MLP neurons of a small language model. Each row is named by its layer, matrix (up: input weights) and neuron, and shows model dimensions 112-175. Each number is 200 + 40 x the weight over its row's rms, rounded and kept within 0 to 999.
After each neuron's rows, "fires after" lists the tokens most often just before its 100 highest values on Wikipedia text that the model never trained on. A number after a token or word is its count.

L2.up791,160,204,234,252,223,180,187,173,254,133,225,203,244,208,180,163,176,157,173,139,236,158,273,154,206,184,218,152,162,213,158,203,217,240,203,105,113,119,237,181,213,217,195,255,123,190,223,117,220,247,202,250,216,221,190,229,188,225,188,271,194,185,270,213
fires after: ";" 24, " the" 19, " The" 7, "," 4, " that" 4, "According" 4

L11.up801,218,200,163,187,239,238,231,232,185,220,154,224,216,294,215,272,205,221,189,117,229,195,272,213,259,246,125,174,191,226,168,191,212,196,323,230,223,173,176,218,207,194,258,165,80,193,172,179,196,200,288,165,216,143,172,165,219,216,161,172,245,253,149,217
fires after: " |" 72, " " 9, "." 6, "-" 5

L2.up368,216,201,121,219,180,211,238,233,163,220,186,230,160,150,174,185,180,201,197,236,152,117,279,231,225,126,162,218,204,209,178,262,199,193,186,230,168,161,181,200,187,210,214,212,251,269,251,185,142,150,207,169,241,253,205,207,202,228,217,248,152,168,178,196
fires after: "'" 25, " the" 17, "s" 7, " his" 6, " a" 5

L2.up345,216,254,245,201,191,158,190,209,184,188,155,100,264,156,157,209,231,147,153,217,215,156,212,264,219,217,210,188,242,183,165,200,151,155,166,166,197,230,162,266,194,222,272,197,199,242,191,118,218,214,296,164,315,189,207,172,229,240,146,260,167,276,265,200
fires after: " " 58, "1" 23, " (" 9

L15.up628,183,201,161,252,224,149,86,162,255,179,214,201,238,239,256,163,246,227,251,217,272,183,221,186,249,153,217,266,149,232,181,181,222,168,183,244,256,181,130,186,188,210,194,197,233,231,192,188,250,213,201,241,184,219,182,147,164,222,180,147,164,200,129,286
fires after: " |" 48, "2" 5, "4" 5, "." 4

L2.up631,204,148,248,247,162,194,155,173,191,178,114,180,247,205,146,164,212,172,205,220,177,170,163,247,208,184,129,248,185,163,169,177,257,209,273,211,173,203,179,202,218,252,263,232,215,145,234,286,278,155,182,165,151,158,225,201,164,244,156,241,177,191,192,197
fires after: " " 52, " |" 14, "\n" 5

L12.up557,255,180,161,205,229,197,167,217,197,183,166,204,226,259,203,163,222,132,167,246,207,151,197,166,255,186,215,157,186,210,259,191,240,198,175,184,234,179,203,263,188,253,239,201,184,226,198,144,165,158,316,194,190,182,269,231,166,156,249,142,131,180,136,190
fires after: " |" 21, "8" 12, "4" 7, ")" 6, "7" 4, "n" 4

L2.up331,237,227,130,247,162,135,242,191,197,192,245,210,237,154,203,183,178,231,245,184,181,193,224,195,212,184,147,254,154,233,212,211,203,188,211,213,219,219,211,233,230,195,142,145,171,269,200,135,221,141,193,203,184,104,258,214,238,157,164,190,180,226,178,218
fires after: "\n" 39, "W" 11, "|" 9, "E" 9, "|---|---|" 8, "|---|" 8

L2.up305,223,206,180,176,86,272,232,261,214,185,131,260,211,140,133,225,167,239,267,158,228,199,236,143,230,187,200,203,191,164,235,164,218,171,221,159,203,237,255,254,236,114,164,129,174,212,217,154,186,212,177,175,291,195,203,204,246,208,184,195,248,232,240,244
fires after: "\n" 22, " R" 17, " " 10, "|" 7, " Party" 6, " Pos" 5

L12.up699,207,174,165,163,256,223,189,189,189,159,140,176,145,226,191,180,231,167,177,220,168,235,218,180,174,236,180,180,202,217,157,153,196,220,246,219,211,205,169,239,292,254,214,216,106,203,164,176,215,237,206,141,182,247,222,162,208,189,201,168,161,203,152,178
fires after: " the" 24, " hold" 9, "'" 8, "\n" 6, " under" 5, "–" 4

L10.up327,137,196,236,215,231,209,179,220,169,184,130,180,235,124,213,163,182,279,211,201,174,207,232,172,250,270,181,178,209,279,225,247,228,196,299,201,211,107,244,207,189,205,174,222,204,192,186,167,314,163,262,202,191,196,192,232,183,209,247,295,212,193,142,182
fires after: "9" 34, " " 16, "1" 14, ";" 6, "0" 5, " Mc" 5

L10.up406,205,186,247,230,202,208,208,149,195,163,225,212,235,215,160,231,202,178,211,177,232,226,129,188,136,133,132,227,201,283,159,174,162,224,126,175,102,163,213,172,222,244,196,227,241,194,130,197,170,114,219,205,198,169,153,231,151,169,175,202,227,194,185,212
fires after: " in" 19, "5" 16, "9" 11, "3" 9, "2" 8, "1" 7

L10.up681,221,275,213,170,231,205,222,270,208,106,242,220,319,206,183,236,190,228,153,133,254,147,242,201,218,188,240,131,313,194,175,193,186,189,255,210,146,257,105,223,184,238,227,235,146,160,273,169,123,134,268,218,127,196,154,135,218,236,189,210,206,160,191,164
fires after: "1" 43, " " 16, " Di" 5, " De" 4, "-" 4

L10.up905,177,204,211,236,203,216,171,254,258,119,241,137,118,234,210,259,197,152,169,234,193,169,146,243,172,206,170,223,219,157,185,172,222,251,177,196,214,206,211,218,195,200,189,203,229,255,179,159,170,248,155,146,204,218,191,130,195,189,205,275,129,250,83,230
fires after: " |" 63

L16.up426,158,223,208,230,206,215,229,178,203,208,166,148,133,211,199,173,149,223,272,264,214,238,223,195,265,284,137,149,132,185,158,249,253,199,257,184,130,191,221,214,198,238,220,239,196,163,159,210,177,184,165,225,181,158,269,180,219,216,256,199,301,186,184,283
fires after: "0" 25, " " 17, "9" 13, "1" 10, "|" 9, "–" 7

L2.up394,189,263,170,211,223,244,228,251,248,162,227,154,144,134,237,154,217,188,231,247,185,159,230,203,207,165,181,211,172,288,177,254,185,190,261,119,121,209,166,233,153,248,225,205,195,172,188,217,207,187,199,190,147,192,108,213,217,231,205,266,141,273,266,260
fires after: " |" 74

L12.up93,179,253,182,204,212,237,108,198,172,139,166,189,233,196,196,133,150,159,202,226,221,179,146,228,239,275,222,235,163,256,270,223,242,197,184,174,240,163,173,192,204,128,145,162,203,223,270,173,203,200,122,294,254,260,115,219,186,194,286,222,192,136,170,246
fires after: " " 75

L2.up357,145,159,220,232,259,158,219,172,232,174,225,138,198,197,212,212,201,212,247,189,298,237,182,212,142,130,212,188,156,177,169,186,216,198,267,234,235,184,116,251,179,194,223,276,189,252,225,243,181,178,168,160,249,193,212,127,190,240,198,213,195,223,156,190
fires after: " |" 16, "E" 13, "W" 11, "-" 11, " a" 9, "|" 9

L2.up831,220,241,189,175,195,162,232,110,323,136,190,207,185,213,212,251,222,144,137,211,201,250,217,227,219,188,227,179,219,238,175,164,244,196,278,176,185,127,274,226,230,221,136,196,223,159,194,174,238,249,208,217,176,201,180,214,191,311,232,230,261,220,194,242
fires after: " " 36, " |" 22, ";" 11, " —" 7

L2.up301,225,237,210,223,102,135,232,205,194,239,172,165,295,200,190,157,252,196,202,192,218,142,97,282,229,181,255,204,180,228,232,156,293,226,206,207,182,227,131,172,173,233,221,221,184,235,220,209,160,203,244,168,214,183,137,237,112,143,267,240,213,172,168,259
fires after: " " 46, " (" 6, "s" 6

L11.up495,134,170,215,238,156,168,230,317,193,174,223,241,193,167,238,182,193,174,236,171,205,215,176,150,176,229,184,118,231,162,232,128,248,178,152,292,201,196,215,274,119,267,213,266,132,134,250,139,214,166,200,182,213,195,192,203,144,166,248,192,145,200,160,209
fires after: " " 78, " (" 5, "-" 4

L10.up939,227,166,275,221,191,168,138,192,171,168,248,156,229,183,214,137,188,194,209,300,219,134,180,221,263,202,181,201,205,151,250,210,270,217,244,166,189,147,157,189,261,189,213,171,197,299,152,242,159,210,295,251,255,154,160,172,182,178,184,256,128,222,152,186
fires after: " |" 32, "ma" 8, "|" 6, "3" 5, "." 4, "7" 4

L16.up633,182,252,228,267,174,223,236,186,227,206,224,187,193,190,200,192,229,184,216,234,265,171,226,185,209,216,233,212,222,208,135,249,229,199,200,196,207,242,236,258,191,266,151,201,160,150,166,202,236,159,230,245,193,224,208,263,238,207,152,205,219,198,150,191
fires after: "," 18, "8" 14, "9" 7, "7" 6, "4" 6, "-" 4

L2.up196,144,242,201,200,207,263,227,186,241,161,172,203,213,165,156,239,180,169,173,248,236,212,172,176,187,245,190,102,195,171,222,239,191,184,136,119,164,178,212,145,125,242,211,173,122,177,184,166,218,170,198,219,215,217,170,245,161,202,260,201,271,206,229,129
fires after: "," 32, " and" 10, " well" 6, " of" 4, " such" 4, "-" 4

L13.up182,118,143,212,214,252,142,224,139,205,233,218,197,203,181,152,195,133,192,214,249,209,160,200,165,218,196,147,178,205,195,184,225,118,219,234,167,236,199,229,239,246,267,230,234,122,213,156,213,174,217,173,266,269,243,87,243,227,217,236,228,231,242,229,226
fires after: " " 54

L11.up570,170,236,206,226,226,215,126,194,253,236,179,213,172,194,224,254,218,195,242,154,226,177,269,197,222,249,204,160,216,216,125,178,169,258,221,191,180,149,204,181,185,218,155,212,180,143,210,208,155,143,141,195,208,239,258,205,244,200,237,271,205,258,159,192
fires after: "-" 44, "\n" 31

L10.up393,273,205,166,237,271,219,164,157,174,180,215,173,231,193,261,187,201,154,143,153,297,188,205,166,186,210,147,132,237,157,260,220,274,202,159,229,233,146,211,256,233,196,198,206,177,209,289,112,237,207,232,182,178,257,171,159,199,149,245,253,204,194,175,139
fires after: " " 84, " (" 4

L12.up963,229,167,258,189,269,206,268,251,297,141,190,239,187,262,154,241,269,188,160,244,190,211,200,76,113,215,229,179,201,162,201,166,182,223,190,197,180,149,191,160,182,210,223,208,221,182,134,213,229,219,179,161,154,133,270,299,290,158,200,234,177,190,233,237
fires after: "." 20, "\n" 18, " (" 16, "-" 10, "===" 5, " " 5

L10.up457,160,195,210,161,233,114,253,266,169,170,155,155,166,233,205,217,215,240,222,211,137,196,192,106,243,207,201,245,78,241,168,232,231,224,212,194,171,230,140,193,192,159,194,246,213,301,199,232,220,276,236,175,199,153,223,243,215,120,240,281,196,211,121,223
fires after: " |" 21, "0" 15, "–" 14, " " 10, "1" 4, " to" 4

L2.up316,198,178,182,166,197,251,179,207,217,146,131,214,264,134,131,239,189,219,157,223,217,183,165,188,197,188,171,231,132,177,263,178,182,184,200,125,221,239,180,226,190,187,254,205,160,125,222,235,205,176,228,204,164,213,215,169,230,235,237,267,262,158,205,200
fires after: "," 73, " " 5

L2.up267,201,228,236,213,209,188,197,199,231,161,214,266,265,142,209,220,259,165,176,211,174,284,225,247,160,100,159,216,140,218,224,211,241,168,204,231,226,169,219,248,187,173,201,173,182,212,207,294,225,189,235,171,295,208,211,225,196,229,189,196,266,190,189,199
fires after: " " 41, "\n" 16, " \"" 15, " |" 8, " (" 7

L14.up12,270,168,211,243,194,186,194,185,199,192,277,171,232,197,233,207,175,208,180,213,158,196,209,209,242,233,299,172,203,191,251,185,229,182,186,150,150,179,212,184,169,311,186,241,235,263,226,231,162,246,208,236,211,132,139,234,290,232,194,238,193,176,222,188
fires after: " " 24, "|" 18, "9" 14, "–" 13, " |" 6, ";" 6

L10.up464,211,113,242,248,246,140,219,193,147,243,124,207,193,285,175,275,247,203,144,159,223,237,137,137,213,255,244,197,197,230,180,202,207,218,324,202,207,250,202,174,221,253,215,249,116,206,228,224,137,270,215,160,229,226,185,226,120,223,200,169,154,176,171,126
fires after: " " 43, "–" 17, " |" 12, "s" 4, "°" 4

L10.up862,176,176,212,215,226,221,119,248,173,171,207,186,210,161,208,203,209,174,165,162,219,192,166,183,175,157,161,212,223,225,201,160,215,175,244,266,195,180,234,233,229,178,276,201,192,222,286,211,219,162,207,133,281,211,128,194,214,252,196,210,213,233,187,211
fires after: " " 34, " Can" 6, " can" 6, " at" 6, " to" 4, "\n" 4

L12.up223,167,230,151,223,258,253,192,245,221,193,113,273,169,244,160,241,267,229,248,183,195,172,200,204,88,144,253,155,230,202,158,154,185,268,228,257,241,164,237,176,197,233,222,229,200,245,166,181,268,246,226,196,187,228,115,240,190,216,224,156,209,236,210,223
fires after: " " 49, " (" 15, "\n" 7, " Mc" 4

L10.up613,236,262,217,285,212,118,133,212,175,205,185,277,182,147,169,202,183,254,195,160,207,160,172,183,212,187,246,96,201,230,108,193,269,168,188,202,208,195,281,185,164,197,219,231,222,184,236,132,209,195,246,162,237,313,230,207,189,248,210,172,121,207,183,237
fires after: " " 60, " On" 7, "\n" 5, " May" 4

L2.up360,241,221,186,186,241,166,252,291,228,173,212,147,254,215,203,135,164,183,194,180,213,196,181,229,270,152,217,206,188,216,204,200,153,236,229,150,201,134,180,234,144,238,240,176,255,266,262,240,154,207,230,182,199,190,216,214,140,199,196,287,189,145,207,173
fires after: " |" 30, "-" 15, " the" 12, "." 6

L10.up245,170,220,201,121,198,202,157,306,160,180,167,239,178,150,209,280,212,212,195,255,191,148,190,166,170,274,198,169,221,158,275,201,222,276,208,196,215,207,144,221,131,133,208,202,150,172,221,133,222,300,129,183,252,145,240,119,220,134,200,228,234,204,190,186
fires after: " |" 33, "|" 18, "\n" 6, " " 6, ";" 4

L14.up911,242,134,193,149,130,211,210,180,177,229,272,154,204,230,163,227,265,175,201,154,226,184,246,240,212,141,279,202,175,181,200,146,218,172,182,193,184,189,208,198,217,241,206,244,260,244,200,285,335,182,217,130,149,187,207,241,202,221,164,232,256,204,214,157
fires after: "\n" 52, "1" 4

L2.up678,201,247,140,195,147,187,122,178,230,206,218,258,161,219,182,181,227,132,180,195,133,232,226,250,191,187,184,142,201,206,175,215,64,209,215,145,149,166,196,248,300,248,182,210,230,243,143,132,109,130,223,153,159,124,215,188,198,276,224,207,165,186,273,179
fires after: "4" 15, "0" 12, "9" 11, "1" 9, "7" 9, "8" 7

L13.up700,217,183,200,179,281,274,243,172,186,189,258,151,220,185,182,173,215,208,252,201,121,169,191,215,174,179,235,242,243,175,157,148,276,194,192,194,241,131,219,252,147,261,167,218,209,193,124,267,187,140,253,187,203,194,161,240,207,211,187,224,181,184,202,179
fires after: " |" 31, "==" 20, "===" 12, " =" 9, " ==" 7

L11.up940,208,219,198,201,145,201,229,193,228,211,215,228,203,212,218,163,209,203,162,143,113,217,169,201,246,145,144,217,191,253,151,222,259,182,183,197,206,312,206,195,113,125,260,196,129,188,172,275,195,186,205,207,179,216,138,170,200,168,260,165,214,255,232,190
fires after: " a" 14, " A" 12, "A" 11, " No" 8, " St" 6, " U" 5

L16.up33,142,258,200,238,147,151,173,224,158,152,206,254,215,191,259,178,161,227,267,180,150,172,159,177,236,235,218,232,195,254,177,95,272,220,199,224,245,174,260,189,200,222,226,210,190,203,243,231,219,280,172,116,194,163,272,208,152,172,237,246,192,209,222,202
fires after: " " 42, "\\" 5, " |" 5, ")" 4, "4" 4

L11.up79,180,187,196,228,199,196,186,220,220,236,239,191,250,229,173,232,180,228,80,166,233,225,208,155,192,232,181,211,172,170,202,191,234,208,172,231,237,241,156,246,170,182,189,189,229,168,169,302,215,173,163,221,257,224,171,165,205,204,200,216,201,222,240,264
fires after: " |" 73, "," 10, "0" 8

L2.up836,237,229,164,276,211,170,209,75,230,173,256,195,249,134,194,155,203,278,216,205,177,193,185,199,221,234,158,257,210,188,158,161,184,197,180,262,265,215,159,171,161,191,272,219,273,210,197,159,255,172,142,181,169,247,209,212,193,204,193,230,196,209,203,191
fires after: "E" 12, "W" 11, "ed" 10, " more" 7, ":" 7, " Total" 5

L11.up728,217,171,194,118,223,237,204,172,192,181,213,142,256,224,275,155,253,189,267,212,194,140,146,205,176,171,191,168,194,76,153,182,258,186,203,127,201,290,219,221,178,187,189,196,260,205,214,169,250,230,193,143,201,172,190,203,215,169,200,188,174,174,213,197
fires after: " " 34, " $" 14, " of" 6, " about" 4, "1" 4

L2.up59,217,95,156,233,208,241,201,136,167,199,200,199,239,217,165,177,194,195,187,191,177,196,206,266,168,200,154,223,178,150,195,141,169,192,226,130,202,162,225,157,194,248,270,218,270,154,146,218,105,164,224,164,233,182,265,156,228,201,175,148,194,183,210,236
fires after: "1" 16, "°" 12, "3" 11, "6" 7, "4" 7, "5" 6

L13.up234,218,149,222,144,264,165,192,218,204,207,171,183,187,207,215,300,186,238,123,204,223,190,203,208,255,222,137,194,177,232,186,217,222,152,158,166,263,205,181,167,156,246,237,169,182,212,117,117,165,147,230,205,189,282,194,196,132,134,127,187,196,208,125,210
fires after: " on" 52, " |" 10, " On" 7, " " 5, "," 5, "s" 4

L2.up914,174,204,210,246,221,201,155,256,304,241,214,219,169,179,218,196,141,221,266,169,243,187,172,233,218,264,192,262,184,129,137,139,195,216,194,208,158,167,183,183,280,194,225,232,207,185,233,197,110,196,237,210,206,199,171,173,193,230,136,262,202,228,159,136
fires after: "-" 30, "|" 27, " first" 8, " third" 6, " Time" 5

L2.up104,217,221,167,225,245,229,223,128,179,151,230,180,204,225,183,199,232,171,227,157,240,244,253,288,220,172,192,240,94,159,205,224,240,245,205,183,246,124,231,214,180,233,196,230,278,247,188,234,161,255,216,174,189,243,203,139,183,183,169,215,223,233,215,256
fires after: " |" 32, "\n" 30, "|" 18

L13.up984,186,214,173,158,217,147,252,105,192,197,129,188,203,302,168,222,190,226,174,261,202,271,227,188,165,301,229,188,132,168,208,188,174,157,185,215,168,241,165,241,266,164,244,250,266,221,123,201,197,145,232,184,269,173,185,256,149,217,166,223,150,234,177,206
fires after: " |" 34, " /" 26, "0" 8, "4" 5, " November" 5

L15.up587,210,160,159,238,197,284,185,233,162,245,185,200,233,223,182,256,184,193,257,210,227,203,238,185,178,172,225,177,194,216,205,199,322,199,216,192,162,197,204,218,161,173,256,261,182,250,222,222,207,203,167,207,184,154,191,257,251,148,162,119,269,200,127,253
fires after: "0" 24, "9" 15, " " 9, ":" 8, "1" 7, " (" 5

L13.up507,222,183,250,179,113,217,132,245,175,250,190,214,215,210,237,227,292,160,166,153,212,213,218,185,139,253,185,274,266,279,276,285,200,260,121,226,163,172,218,238,213,154,176,199,223,178,217,171,169,121,139,237,234,146,190,181,207,171,200,199,217,206,126,217
fires after: " |" 60, ";" 22

L10.up384,155,194,233,194,188,190,184,232,277,170,244,195,160,200,166,212,121,165,148,153,91,205,193,222,216,216,135,185,132,227,207,176,206,211,224,236,260,264,236,307,139,173,226,280,192,150,126,234,138,155,224,216,281,205,201,253,252,176,203,229,256,185,101,177
fires after: " |" 62, "." 13, "|" 12, "-" 9

L2.up353,188,180,206,265,155,194,169,146,154,143,177,252,266,177,230,239,219,155,146,102,280,235,191,224,182,245,205,234,180,221,174,240,284,211,204,248,221,287,193,166,195,188,235,191,171,235,237,171,196,180,223,147,204,256,115,211,251,149,206,211,231,233,199,193
fires after: " " 50, " (" 10, " |" 7, "st" 4

L10.up1,209,192,152,228,152,183,232,172,212,164,185,208,182,195,277,195,151,200,143,209,184,239,176,254,233,212,224,219,113,198,233,206,215,199,183,229,206,241,124,278,223,198,177,140,242,235,177,183,197,212,256,275,226,244,141,193,153,189,132,116,182,268,199,190
fires after: " " 36, "\n" 26, "ed" 6, "." 5, "," 5

L13.up914,213,240,245,230,160,198,187,247,258,201,287,162,269,224,206,146,292,166,188,156,134,161,177,216,274,243,152,209,223,276,250,212,241,246,270,209,230,263,225,214,193,179,250,133,207,228,165,177,117,197,131,203,199,199,212,241,178,165,219,137,143,189,157,251
fires after: " |" 21, "\n" 18, "|" 11, "." 4

L13.up380,248,264,152,231,276,219,236,250,212,108,203,235,198,202,200,201,155,152,212,86,269,251,202,197,208,142,231,141,200,174,253,218,170,208,222,231,239,240,159,256,133,173,221,189,203,238,248,212,253,183,129,219,302,94,209,125,226,304,186,71,240,194,191,193
fires after: " " 48, " |" 15, ":" 5

L14.up475,181,197,242,228,207,200,151,125,185,225,144,163,171,248,200,178,178,204,305,136,186,179,174,176,214,247,236,170,173,121,181,155,191,136,205,219,194,151,171,182,246,223,213,238,186,180,207,177,149,205,185,204,162,159,184,150,151,290,222,277,254,179,234,210
fires after: "." 30, " the" 11, " The" 10, " |" 5

L2.up776,169,178,272,146,245,137,233,292,234,119,172,164,174,159,206,164,138,221,193,243,188,169,204,216,216,164,109,234,152,256,131,188,188,179,239,171,210,208,189,194,222,195,215,252,198,272,189,229,185,219,195,249,185,201,168,171,167,209,259,208,81,204,233,238
fires after: " |" 57

L10.up889,173,288,262,199,214,167,186,240,244,186,178,255,201,199,174,135,233,114,181,173,237,273,213,144,282,252,274,203,135,241,225,213,157,162,215,211,277,264,163,160,211,217,195,166,170,280,229,179,242,259,260,290,164,209,225,124,182,152,134,117,241,205,236,244
fires after: " " 54, " |" 10, "\n" 7

L11.up1016,194,192,182,238,253,151,221,160,202,178,183,97,177,222,211,179,136,159,285,277,274,154,247,235,319,343,163,227,191,138,234,191,214,240,210,191,177,173,202,212,288,217,250,157,114,226,155,221,109,179,221,197,178,202,130,165,246,204,181,169,205,144,211,211
fires after: " " 46, " and" 4, " \"" 4

L13.up983,206,236,290,244,144,212,173,201,187,244,203,277,172,145,235,223,236,211,204,247,188,185,148,185,226,217,77,183,232,150,169,195,252,217,179,270,197,199,186,193,206,255,158,241,135,194,188,240,207,263,155,172,186,182,226,231,186,188,281,255,206,183,129,228
fires after: " |" 55, " " 16

L15.up317,181,225,297,155,212,230,203,255,144,174,188,181,181,232,259,193,226,193,169,295,214,222,166,228,218,207,273,185,229,202,157,199,195,216,181,191,214,208,232,223,172,254,205,269,228,244,197,247,225,243,260,198,210,140,153,240,249,219,130,241,166,206,221,180
fires after: "0" 35, "1" 28, " " 11, "–" 5, "9" 5, " /" 5

L2.up240,138,203,179,230,199,198,172,199,220,93,183,173,175,191,198,228,122,212,155,188,209,248,189,211,158,197,160,179,161,304,168,233,202,246,217,184,225,221,227,249,168,257,250,195,239,160,143,157,221,234,228,211,127,227,244,204,206,132,149,213,140,215,157,234
fires after: " |" 49, " the" 12, " and" 4

L14.up166,190,143,214,232,155,169,181,256,260,137,225,217,240,230,117,220,259,195,239,160,126,140,191,203,109,192,188,198,186,215,204,153,266,125,108,253,262,191,222,184,234,229,175,222,268,269,189,213,248,103,217,165,182,182,95,155,238,164,157,199,252,206,220,194
fires after: " " 42, "1" 19, "2" 17, " of" 6

L2.up14,153,195,260,168,225,203,180,247,236,223,169,193,132,249,225,251,242,202,194,197,191,92,225,148,268,191,261,195,143,196,176,301,151,238,167,191,280,241,191,126,212,212,210,261,208,203,268,272,240,203,299,200,154,231,240,145,179,167,249,148,158,136,239,178
fires after: " |" 43, " " 17, "1" 8, ";" 8, " ISBN" 4

L14.up960,297,210,138,122,219,198,131,270,191,197,202,139,245,135,176,203,182,132,151,221,193,163,245,246,206,143,176,188,194,146,196,182,140,193,288,149,138,183,192,230,202,213,225,169,184,225,251,181,175,186,191,169,221,227,141,175,200,248,182,229,275,176,192,260
fires after: " " 48, "1" 10, "|" 6

L2.up923,231,234,151,228,265,177,213,265,244,171,142,143,269,170,236,225,171,201,190,130,231,213,175,200,217,198,198,169,216,90,207,238,227,147,213,227,249,167,187,204,212,245,191,166,179,156,245,202,238,196,246,237,177,219,170,169,164,223,249,183,228,149,194,240
fires after: " " 91

L2.up430,130,199,213,198,123,222,221,187,262,210,160,200,243,263,172,209,217,245,237,244,257,165,249,122,135,92,124,208,175,228,132,182,199,243,245,241,226,142,267,199,177,165,203,269,175,225,285,203,178,244,178,261,208,253,191,227,188,227,127,254,174,196,142,161
fires after: " –" 15, "E" 13, "W" 11, "," 11, " Total" 10, " Gold" 8

L13.up42,190,252,215,143,204,189,153,234,190,288,242,207,193,253,205,243,167,206,266,136,235,233,235,151,197,141,145,249,152,205,247,257,195,189,224,194,204,261,116,211,107,236,234,264,170,204,121,224,173,176,219,182,194,210,285,153,252,221,167,157,189,187,120,187
fires after: "-" 19, " |" 19, " (" 18, " " 7, "″" 5, " \"" 4

L12.up723,125,177,197,121,175,213,271,272,156,211,187,144,225,263,185,178,231,177,137,193,218,171,179,115,292,175,166,178,197,170,208,266,276,236,199,188,138,206,198,207,185,228,235,200,217,209,240,236,242,206,215,218,299,183,226,244,177,147,170,191,240,198,202,157
fires after: "0" 20, "1" 20, " " 17, "–" 14, "9" 8

L11.up537,236,183,266,137,178,174,233,318,217,152,153,190,154,224,179,254,217,262,215,160,198,191,181,226,295,211,143,196,206,269,176,237,174,235,133,150,231,185,198,179,282,177,249,209,189,258,232,228,198,161,241,199,272,160,184,182,187,218,229,245,117,216,181,170
fires after: " " 36, " (" 7, "–" 7, "1" 5

L2.up868,197,174,137,218,216,170,167,205,185,207,176,242,243,151,249,241,134,201,216,149,217,240,177,188,168,237,206,209,192,208,201,170,220,144,234,228,225,136,117,177,193,267,226,200,163,221,253,192,187,238,205,152,209,132,229,196,160,232,257,214,243,123,232,257
fires after: " |" 38, "|" 14, " " 13, "-" 8, " (" 4

L11.up202,220,250,147,226,168,196,189,184,210,186,181,217,172,152,143,210,199,261,256,234,226,230,243,234,159,240,224,196,227,126,186,198,233,199,253,201,151,146,197,228,160,150,173,227,286,195,149,103,216,127,220,169,197,185,230,172,203,205,117,146,244,134,164,221
fires after: "0" 21, "9" 18, "2" 18, "5" 10, "4" 5, "7" 4

L16.up670,236,108,293,180,196,205,221,205,220,189,175,181,131,251,179,240,229,153,171,266,174,189,206,210,143,173,224,154,182,253,174,189,183,143,138,124,191,267,181,230,188,199,216,239,141,217,165,174,130,206,308,231,230,195,200,277,160,247,181,201,277,195,214,244
fires after: "0" 20, "1" 20, "2" 16, "9" 13, "8" 10, "6" 4

L2.up72,200,199,167,210,204,233,179,252,265,271,149,171,260,179,151,204,198,177,213,189,188,254,270,185,180,138,206,228,167,213,154,265,215,237,263,149,259,162,177,249,207,213,197,128,183,214,97,209,207,198,222,203,266,178,224,227,226,146,222,188,192,185,212,186
fires after: "\n" 45, "″" 21, "°" 10, " (" 9, "===" 6, "==" 4

L11.up220,193,204,227,222,247,214,238,236,206,242,241,144,236,183,180,151,166,260,232,192,189,159,224,185,232,154,197,189,237,209,163,185,208,168,214,209,184,209,204,185,132,110,147,215,239,235,218,298,194,75,184,205,223,147,225,197,110,162,197,165,217,188,199,153
fires after: " =" 56, " as" 6, " a" 5

L12.up496,112,189,239,255,285,220,158,169,274,163,75,173,150,229,281,233,249,235,168,148,173,209,286,210,226,205,215,249,223,177,257,227,201,193,309,206,169,167,172,197,196,243,258,238,178,151,180,203,194,208,174,267,231,212,208,217,312,235,148,233,186,240,254,243
fires after: "\n" 45, " for" 5

L12.up737,167,143,235,255,137,177,141,298,230,150,223,211,247,219,168,113,243,214,195,220,180,221,191,215,232,265,189,193,131,291,213,174,202,145,150,295,261,139,104,266,210,164,267,207,152,229,233,208,213,155,241,206,283,170,168,140,162,199,221,183,169,238,266,229
fires after: "." 41, "1" 13, " " 7, "4" 7, "3" 4